{"norm": "rmsnorm", "attn_scale": 0.0884, "bias": "none", "parallel_block": false, "init": "orth", "optimizer": "cautious_adamw", "beta2": 0.98, "weight_decay": 0.28, "max_grad_norm": 2.0, "batch_tokens": 262144, "max_seq_len": 1024, "train_tokens": 1658000000}
MLP neurons of a small language model. Each row is named by its layer, matrix (gate and up: input weights; down: output weights) and neuron, and shows model dimensions 506-633. Each number is 128 + 24 x the weight over its row's rms, rounded and kept within 0 to 255. Numbers have three digits each. A neuron's up and down rows have the sign that makes its largest values positive.
A block is one neuron, or neurons of one layer that tend to fire together. After each block is what it responds to, as a language model described it from the Wikipedia text at the highest values.

L3.gate1017:116136126143098155141117137140143138116102117126146147105155122124107170142108106160145129130118143138152126160139114107109140114145118138089105101119137180133101114094152154123143167144163120084102138114146137126110130155158104182151115130122129156139099110130136152162122132122148181112140159136120141115146112120179113107113138101138090101136116118125107114139182148156155120107135
L3.up1017:111138095109100126134127108168148106102162150134132148137138111133143154160136080123126145134140160181131087113149151077131131137138146112114153124121082110144090126081143097127115120134125120110148107144087110122095098110124096095163151155104172125120096099100097143113145138137155108156119117083078144140087125132164158156115154095117112127133108149124149125103113150125140139128134
L3.down1017:152109122108139139125138162121112110135145155089162114098107114129116139078148109148120095134126122097181122141104129105104093142111092126136117176145137184173151183108140085141141097137094174107104108140125105120144108104115097086133155099109118149119142130119131078129118138140175154106133112075138082125123086153124116129080120078127110091140125132116119104144100144148111121124098
Responds to: Bio-lead verb and word endings. The verb is right after "(born …)" in article-opening biographies, plus final pieces that complete predictable words, such as academ-y, Uzb-ek, B-ook.

L3.gate3176:130133150108120097119156054169130136086121106111127139106106093117122123162116151054130136135135122076099124124149137124158113118124101136132111118181098108088120112127139148122098117121077146118109081118125108112137158119137120158122125149123131098129131146114145058114055195170185112099136162153131134181133120163109125114160145113154131147104141158117093164118098153119112136114113
L3.up3176:080129145157176134152062148148181151153137113154100150140170145129123122132085139104148147143154100142109092105140100108137111099130144125114150146135172161130147076092126088113162120134142184112127129166101127102131105154138133134135130091153152128113128122165175133116161164144122121108155150135115152117117146130132164111124123122139120154184135129115133190159154142105100110137129
L3.down3176:143091098127137119136107171087092145134102112147075160136149114193129133101162133146144124093113108146155155130164148132120145169137148115120136143073126109099123135086150138140142149147136155111118144110143136085143160109097086092114100119147105143134088139125112116147102092141132131150160174118099154127112151100184130091126111129082128126164169154120119138153108163129144162100121
Responds to: Object pronouns after verbs. Object pronouns such as it, them, both right after a transitive verb (apply it, eliminate them), plus first-piece fragments of split words (G, w, R).

L4.gate1449:124083111136154079154129106119135147135162118144155146097132101090091154126126178111146096178157138094134164127141121139117101134122119103117142182210106141137107142167112104105155088067147160117130126126127083123082086120110153143051145144124098135124102201150175122138132137124101125139169141139119122135112153135145118131097128130125135133118111147077098077147144144136118076101102
L4.up1449:163163122124123147101116138169187158130133114148099135179151124132108166130176161085114128137105108139120101126124139123144175104106107118125108128146175155181123125124103123111169102140138128093154080144099119158121133072132156097093139129132129127124100149162123127201133096097136122112139144157120165128112148197128129138161108141122132135126147157124122082134144130155119134123145
L4.down1449:098152143085121141148153101100075088121118153111113103169102147140122117105096138131095129082110116170139119122126134094143121113119128140111133109051140136113137082114140157135156126129074089142113160089148134110154135149073120146195110117098112113116119089098108151104167133129141117132114122102097137128125120162081138085160175127089147112096098111153124157125179100115142113160124
L4.gate1466:102132126150149117111115151141103158125136143144121147158108105120141082165101119101146161151129085127097141125164108138121159124128131115139153112157099114115148146128116133146099138125126110098102113165103101057112102121154151103150156189131126133158150134188121120136119109118136169118142104094143109109110147153086118137135145096127123091146095124124153151165153158102091167158146
L4.up1466:119139130121127150136116110171132077123104123157112104124154071145120121130106135099131143108117086080110118108122128128143141162104122184155137147145148141115146122101138075086123121145158162147192107114130141122141098133133112133093133145119126136138106153128088109096137125150109122104169144144127106095096153155125108143155094085139130116126130138099114118081159108131118113144127
L4.down1466:126144129120085134135118130085116131128120094140084141136121139114117166117104183157130121094105110139105114123193097123100137167142138193174170110114099106145108142093142129129111111120159120126180132108175127184116139133114110131123105078133095070100118141122112090118110154091125114114168115118127172101100164140123132177156110157150137119170143140125114139107129163100142116108110
L4.gate2097:144104128098129119181086111090114112129176146130137141137119122155140166125152150104140132106123091110113077151117120155094073126148132105137142191155113109179127154141122156113122079086171154120098142129124076108157154142132121138162133152133120137122106138084121168090121134105134130113120140159136193132158129131136122169115128117143172153126104107119093148143113129118121131118115
L4.up2097:089142118123123082163062084105116157161140142134089117102172114093111123143123111133099110149123151121115150149162138123140122124111103179121119144080112089105109129095117113083113157118137083119119140129102086113104144126124118122127130139109151145110129147115116158097176129168151146107119121129151119134125109125117161094139155109147134144123064103104090110138105149099136124109113
L4.down2097:088140091103113143159149160103142141106116117105119102097122126153129145162138122134148134102133124088176123100110119153126108125115148139098147133121112096136131123125156125143146135147140149115124148120123102101121102135157148123106116085105150167127130157125145117107131125119154075107142111142151130137109107125121118122091146141148138186143118127165146101162135162125141118114137
L4.gate2576:106110122135146149099107171129164105112162148109086140121145104096082095167100168086130119090129145106128109104112178176099135112108147122128149132138131146098137120151125099195147127126158128099140120122132115109140096154122126121138115151135102183167111102159121099115122147122132166099090093137109151138142153145137075135142129128112105121112143175108164144113119153141139119149125
L4.up2576:114154088139166106129125177165112216145110116095143142139130110145106117135176126116136133150162101108130132124118132135190136146155090110143129122116134092164120149164140080138121135077144161142104127170127117121158112098132100180061116131082114102105099169141152155073115190115157103191168138135083162132130115167124180138089149129114134124113132107144120133134153137116108127184147
L4.down2576:145112148110146131097140160147109124114128102113104115159161106098126129160113067130113091138106107180154143152148105144107102131150154133088147134142113110133133148129161126117143133134130124128114143116126154111141089141142152142156181134156106111159133131085093109125151141131123101090173162132130116131117153101141108135122134131094106108154073109070135122166160102089089126096122
Responds to: Quantity and word completions. Tokens finishing a number or quantity phrase, such as sevent-y, 18-0,000, hundreds of, one of the; also final pieces of split words (Buddh-ist, friend-ly).

L5.gate20:098092155121120110118132144125123114116132135172157123131087166158096083109132156136160124145121115133152110110132106160106135101145126149121103125136144137156144084091173079093149132112114119140127097138114152104166145116171112126119129121140138100146121124152122140123112177155158151122120105111106160140125165152104150128113146131110130157119101125123117077127160098130111124109123
L5.up20:136120147106163110149150094187115137150138124155165140138115153158092171103166106098146139110118130095100168103136106124128090124145174153151137162085109160104166115170112103142096104109105110112125142149080109115138127127148104151091105151113122174149141164130145116110068133150147123134149133139089112129101123133107150123116105126115128121144146139137139076128101133107105114108153
L5.down20:113162108089119107104132119105133138173110123107113133115160126105156119138097089099129155150105095101111128089104162150145106136125139127107105107143086073125105155126136151137105114134113125145130130156143132124154135134144069107162079137101120173117120095151133100107157123140109106124171101111107125162086152147124120143097119138110137143133127164153144133141074106104124154111097
L5.gate1465:133097139142094080151124120153106116136105167124170109135152131097107117124098151106154153067154127134118142144139151134089120188059167120151103151134099102123127080124170087129134164115126104123132131177115143085135161174115091093115151143084114126158114096113143147119145132138185101141086154154137134082151130113097122119139125129160125130096145129133126143140188130113116145089107
L5.up1465:105124155127141132137142110137166081122129155132150134116123178120120114105100150066118120141160075142156132148130138094118131109073166111103114149120103113141142115130110104099123163159138136095118122103115094115143143167150156146141149154092149156149109104092166114115128165128087112129118133131133074101136124175135128142103111122174083104152142123098140136122114123118109167179137
L5.down1465:145139105100110094106116102152104163122116140097110113112130107160125146138131107127136093141109177177128129140128142134129127124100158141142079084105150154144153112174137145120100103127143151117132108182100166120096150119131110137121161153126117142164124144169102125119125182132126094102120085104143142099136148121139111099162128163129117148109133124151130181115162125105174098091096
L5.gate2179:113147139156130164171131123146165127123121117127128140098122103133085136137110141101149130113102142144121143107133156101171153114189125119137162141168150165155121119126127136118127132122090112108135127121106104160165170100108106147146134128121131113153133073060123113116108146083093145070135131123152147111124134133116149114125086133156143075153157106144120117152156128137161130116153
L5.up2179:151138134060111090120129079092127135147130110114127113112099096160121162162121123149104106111110134117085121151092108127145119143145111150157141095087113099117162147170116158122135140125090171156165125140171127139100098098122123173092081184107109151120134143095105148156097175116098102113123147117166126105071155140106109102126157137121092137144129139126130147128087124120107119157150
L5.down2179:120093092111138134157094099121115128122097110154143121083115107108153192124142157117168137075101103151177155137129159139153136154110185100110120117122097133150122114117170150193135140108102093152128134152160123093125138137117136107152128110111149141121134074128139148098114137141149146113173135160085180150144107134147091125117106121110184156114182118096141118105090098153168143155100
L5.gate3146:151098134124163096110115149107101141114155141171175145102100156148118124122098102145098133117114124153104164067132136140122080141141092092126116126133156146163114121148122106059132127113116099101123142158158163116130177150120119157133084153126164154118181107134161139162057125149086155087132131145128115081131109114161134165128126117107165158156146128129135149113109134132129130136101
L5.up3146:146102110089136135116122130111136108139079092162116190139159085147145088133102108099096126122104078138150152131098164154167102117133133119185145133129119139111110144117153143172124123155093155132134097146158103156104120156130144125117091128136129135097093154115136151103140108144134116139133142139133111132122150146100127133166147180102139147109117116132127068137140128193179094124109
L5.down3146:098130140124131131119134148127157106090107114100126131121129134105109073133106109111143127154131105149142124149096121153152142142143129147125145208111168137121143092108138112163117119135151122166120092114124111125142151091139140092144107150140150117121153115147110109148117123136096111149103101130087082096119092126108097151115141084088141147164139146100137117121112121118128139154125
Responds to: Transfer and giving verbs. Main verbs or verb endings right after a subject that mean giving, providing or obtaining, such as gave, donated, provided, and also under naming an agent.

L4.gate595:091123184145158063124139154140153106167104096160063116151128102135135086144100122146077130096121138146111128100146090114147100146132132127091109160142101105150134151081112146122142120135165139141151144143143155108143095145069134109142138127148141166136119117160141098156142162103101187106093134137138110124109143146133133106101123132161126149119119109054109108119138134138112147072113
L4.up595:072115119157110157149118108178164128104130126108121112079174130122192182091126131149080093145108099130100167135105122100094123125183140133107119095142090120131192115106082158131104096104153128109119111140123124113172108076141146101159109116137121134156155113142161108117128149154148110112099164096122128132077171121115134088125112145145117151125119115113114066177150172181155135125108
L4.down595:129111097141120162119148122157129077129129110089107098093123139105129107120116160122116157122163104103147102126121137093082120150156107132132173086120124123126155090098151166110107162121150113126135092125147085154160156155167095152149123122110138117133140146125136105146150134148104096131175140110119130127123145182151177120125140131131098162132114156128121073168160138097120118148102
L4.gate1284:128142132126120124100115122150134090154121110081128117156133138114123139095118126134157135115152171133180121140094161125087179124158144133153098121085096169145113123111115142120129084132113134122130151135110144080098107091097139143132143139135142165167126126124106126146160110138181138159128084134155118119128137158109132104109106146111121149120116137099173124163157174109169149099152
L4.up1284:144095100127121125122127127130109144092138070096166133085130158110132092122108133131122146105189129146141108118098144144109160108118145117150132113144157091088092116101082057133111116117092116165144092117109143123118107091102158113149131151131125097124133143137085096115148164126157140110110122086106136125157104132162104151086135168126118140097083112114109120114141137139172137141115
L4.down1284:146148113105131115134105109147168113147108129100113122141134153139107145138147126146104128126154147100154084126111132143119101093128112148131140122141123166092122102109186139119129151107150122170114140125096115094156136142103119099130128121119133118123174138146103125099107108155143144113155113110141086137114128109136190128150161127177136135125158101130094127166136129151143166144168
L4.gate1504:168135103143152122136099106131093188108092135115073107136147111138121116137141139146134139098106171125115128130123083143087163109117160101129102103111084074101175151134136120157132088133164123150117103168136154143134162106146160155112132139159136106129129130084153130125137095168154117158134123110155070143140175104098154132125126155140155122116155131137122101072104160103130117151148
L4.up1504:169166135128085139091099124121149128107123049131148162098133135113134175102134134132119181161107153179161174136087136135124120135166136144175139097140214129114161147106143089156108112115108115131121134127121123155090116105107171120170096116128107157160122120155122148131092136148141130125155132107145124148154140121097153105141107175112154145124134122117143100115145127126125153145134
L4.down1504:112126148101126117160147133166152118093118126134139136118169129119120118166142125089124127122163084153153122114118155118118135121098106182153103128124183115134105151179096123125093170116121130111149127112081119153119128159104141119136117082155119151122166124179113120105115137083125147107082146109163133132142099090103116075112148120110164111136160138140142145147135141080158150156116
L4.gate3046:150089143145130121120134144142129095100160128152111148113109116108148117136122101136116157140161177125130157150135102115136132126142119104123126117112097146096098067112132106146141159104132144138145173169090149086123142128096148145100120102126134098129138106111122137144140155127166105144161160114120116124157143154124142128114107103118130154130142125155084152142142147107146120096106
L4.up3046:142108146072128140128078077164180158122131176134164137135108105147150082116125076174135149138151144109125118134119151090159101116125155137085124137147090170142144164134138118160108089106166161112066124140179117155145125134102127133109089157127120093129150167150174153100104127125142121111170141116143118135156158134120168092131083117143104150137148106135118168147087118133121124126080
L4.down3046:096139124125117125117126125120116141137144111133115154138095174135086139132099129133129138119135114094149139100103135118113151123137137172110159137116186125090126129120122131114128148090149095115183119101174116158102167137128117178142147167135120123136149148142147138101138121128108132118144109100135130118113145098111160114106075130123143081137103124176096116144138100106134103151136
Responds to: Biography lead "is". The verb is right after a parenthetical birth date in Wikipedia biography openings; weaker on mid-word pieces (Nic-ar-agua), heading == marks, table cells.

L5.gate746:158129120111166161152108223079167116134131115141113123142165141101126090161116106151164135135160173110105141112117106145147139109116114126113118086150115089137141109124147143128100118174148115131109117168141107149150181115168163143094160136121094149092129139160121152065097141129172107135135154106084131136191105117127101133108143159125110085138129128167172125128123118137060073147152
L5.up746:102111124152128137161101107100140111131128122140113138095147129183131106132134102117143165138112142171119123190143144101121114122124126130127114155092086128138152106127104074147171128126140168147112151157191160177123151140108184150137119114122140123138145157146123098121138114147146096150135108116153129092123114155145122100141120137099125121092149144131130147131109161104134136161133
L5.down746:137095126129064150109123113133081140102177127141131085108134150169185099082121133139135130121116083155133112150115060130100146143140128144153116133177094139095091115122107089140185120115140140094159112144129106166157106097129127105128174128095110166119104126129128125154122140144116138104162156137145118097144118105158102133149093123104151167099147135141098153135148117092117148107127
L5.gate2050:138086109096052127111081142126119128095131124193113084150119144147096151144150132128111089114141130127121180133154134128080148104125117138114076150196127087161135130139136129121134096118112156133158172134105130106097154171123120182112131107088134086142115140144115128152134096109098076113093116126140087115148164084140130174113099090129127131152133105108106100160069124115121113123089
L5.up2050:123111134123117102164116154140134109121102095134155088158113147122144102142158104091155109099137066117119108121123131216107092138103190127156149167103138119106113160137110124134148080132131142140125130129134121112133151098116140154083083130151143108107145135146147107149118104140118122142104109117154153122105130172114104180160126174157131119120149158125120166089120126130102134179156
L5.down2050:081086183100143136086177132097113152141092140159134138139137134123124172081145132153158086099123129150144131120097147132133123112106131118107160135130124149128126111131091098113113172109144131137154092096119101107107192102131138126139148070161121108113145191096135131122135126122094133124137133146114095158132142125116139107120157100116135134140148082131141128170132159156160124125102
L5.gate2073:139140114129112109119123146143111142101137111102136145121145121112134118151175137149139136152161099144149148167102099135106126104124146135133149152110154160110121161119176135152147152165149150101135092129163078128102102121115121141110090116112108085138138116114120138112109149100138141132148110082098110144130094134136128128123094146123133137123113118128142131175114154138126139136096
L5.up2073:107126128164094122102137106120118106112098111115128110101135111129144141153132145146179148110109119162126128160130158124157155123142081134142110126167120131117156126113075127086145114126126099121136184107144117136095119159098153098142139136151131143171137104130106156118120136114123126143114064119126107175118146158115112095147117104142139113151134116130160090112147121069111139087203
L5.down2073:159121120125155098155116131143127146150147081137112168105124142130143125142122094126087111118112130188135099146133146131143154135148130141124117136117154137132116109107144125124136064159134135131119105122137093094120134166137125186108146088150103168103135120122103085141092128157131106124134102106093172101124129147141142168144119149107132112135095127133148133112157100108135113182157
L5.gate2755:119110125139103117128092115107140164104135150151139118112149149169134094187168108121141112120117116121059132170105126156098122132136134088166170113112150145159114127105155128119139139104146101122136114102183133113100095115142113168103111113167122117110122094123121143123150090129121143115073112149083162126139136137123123131161156156142136128134113155131119102126145091096136144093114
L5.up2755:130086130146120122141133134169155098102112118121128156095135118172121105133148156129103104133140146134086131126119108198145156113133117131130145165144164134132140133107163173127129110096162145090113153094088136079081163120087115147129135146158108133144106120111159132067112118112109131091119147138116165129116118140154126126185161116133139137164162135138144135146144112130127095107102
L5.down2755:094117150124105168119145119113143094126117110135116149108077132086117153067125096141125090121102122151149171124145136130169166146158147143124087146150101096089124133140112090145134090131156143141147120150111178080129121098110137130151135132124128101146160144135110149120117110153138102112151141146177128150110109121100106110127132082132133127128113122113144120111153116111111090128139
Responds to: Quantity number endings. Final digits or magnitude word of a stated count or amount, e.g. 200,000 copies, 11 million, 2,950; sometimes "of" before a noun.

L3.gate2461:088101132081133130148098147163137110117125177131121141128157169137154114140111137104114150105143147128138104097086123133064128119095095174121135171118170108097115143118140103171143141133144117107131110136131131128151084142162150162128138171149131113102128130131096102098116141119108156100107146134110098092116142117104098148152137135150107081147109143089120071177099124117144139141171
L3.up2461:109160101108130125153146107094151108134107149091119085128129137166103114133136182122127139107111150119175081111105092116103113130126121106109141131100088098144105136185120165184149158070164105139149105108113111107117118137139112145135064108112108142104116138154170114123104132118104137137130140154138126119141146184115147149112130094143123146171102132096164134112090128134171108106112
L3.down2461:089092138140097119142129121142135123156140099139092143119175088137104140117116116125152142099118119157151137172115129111173104123115131138148157131131108137152111139122127129136125148093118112137122165136139157165132112182129130131103174081126134090140077159194112122123137134107104144124114149139107084105128138168127111166118131119108131141128134115134119158161140081127130122117112
Responds to: Number-ending tokens. Final pieces of numerals and spelled-out numbers giving counts or quantities, e.g. the 500 in 5,500, the y in seventy, the and in thousand.

L4.gate579:122130121114118140180121126137137097189155111160180133149062122154117115108152173077131107171114085138145128126105106132112122098120157127077090130137142149171136112157099092115118129155129124110157142093185123157131163108129153145096150127177135095129109154081123141111073123128141146127096125112170145133116109102102140152135150121160148116138101114137102148123123129117129074096133
L4.up579:104112128130128117140158125124126154111088129152186144129141177085126140130111100123100114115136124095133102118161154098136140169117128142140113074136141182095135155085115119138154113148109128110083156135150150154071143105138137131112134127129185115102165143114155131136156089134120114149131129120124089087146139119132168127113134105121158114129111118106134107139088066117100168115170
L4.down579:171149123096144096180175133123110154134102168120114105176109117122126148106111130124124104154156125105162148116133131129119141150130131151169104108126117143139112119097160162124113109144136107151097082086141145153122080128077112137105146118144154137109101043129129113135156102132151139146140138121144116184115116123148188121130141084138139093140142148132143126079132083127142167135144
L4.gate1144:127172154087069082118125133113129137140187163128112168134057185155122118140117104138108136122116127108120082111127126083153148111097093134156180121119178095083162097099094086156167096143131123141130147140148145113089101095138121121091148161120120122123104112136173153121127074157150141129108145109131103081140123100122110143114129156111114098114136119137140136112157131123104149095123
L4.up1144:091148131154117146097118134140103143141098125150169136150120150160148128099141147095114160103144118093099095105165138141135163132113136132123117117123124150157132124080144098110141129107102153127135109140129123155132160124133151126129109159128119111092180136101120118137103078119138108118093132181140125118136129103123162130109110133133127096127124103154167133090148136151064093153127
L4.down1144:126149122151145143141133132151118133145150136141153103106125094165121146137127095147084107154127157148131116116119140073099099128152126092098182110143116070134169140125086186164120131121116122143119122145115124138123116127130113135109095136135161154156140141127154147121118117115114096135140142146110125140145141138119136141111102158104151132174148162102143191096117116103182098136177
L4.gate2305:168096139123120133164130143166107141115144163145150182155129129135112110199095118118121134168097128103114147122109116119087134127117101160152149146115114116124111100089131146158158148130138078132126140127152110123118150124122114141094148095129112144128091120153142092109117098134112136119143160105125098104118156075137088147148116116120101154146138124142107121128141094182095136133166
L4.up2305:137139103155126102134096127137130089125107122099137133142112110154117148150121197094128126131127109104126136206081142097120111098104126148182115138157092128114120130121148125077127129094142153112139131157140118122076140132143154144163137102145128134126103144108123123138158146104125146099125146164108187112086100165127113123157160146113102099123138144158172120135138110085130137110159
L4.down2305:126168142134122164130109128118100139112120119081098115111122091127153120103134130123145107129160100138142120156108134139097162143105096145136122116126121105132162132130086109114112132121116126085124139156145117102152117099146151145148128124115141150068128144096098143117117137092088106091097099104172118113110113082193138093120087096112150102181134120173090130150149105166132139142153
L4.gate2650:117127093158105102141105105142165139117154128102111093067147095140132108151077112125092120127145134090099138112113152086145123113156139135101131143171108115164142168094150131122135133152188121121139126141146171074109103117144117148135096139120132057119107083147146142120145161114107091110121100130145127103108134142115164151137111178112135087155181147128140095126080146126164114181199
L4.up2650:117135179118139101133116114083131088124121106162131129164128116104156119119144144089131126111129103113142094150140124136147112119136107155101086127088118116197115135156183114131096158144120149128139125148120146125126141115114128094146106103106152137145089127156145120138092128092149150105141115149110124117094104130095126149177186105140145150132157123106162129103122139093143103146132
L4.down2650:109134073149166086125105105169191162158146137105125135111087140119175089171080148100097126138105166114125191131151109126151128101129151136122158170162158099149165154138211146114111126200120157159137096166083143079133111132128161147108125173142173075101110118131113132094136133130052114149102103158101126112130115132139104133136135132120103147134117107123124108128064134145147133133132
Responds to: Post-verb prepositions and objects. Token right after a verb, mostly under, on, in or through starting a phrase, or an object pronoun such as it, him or them; e.g. "released under", "opens it", "reissued on".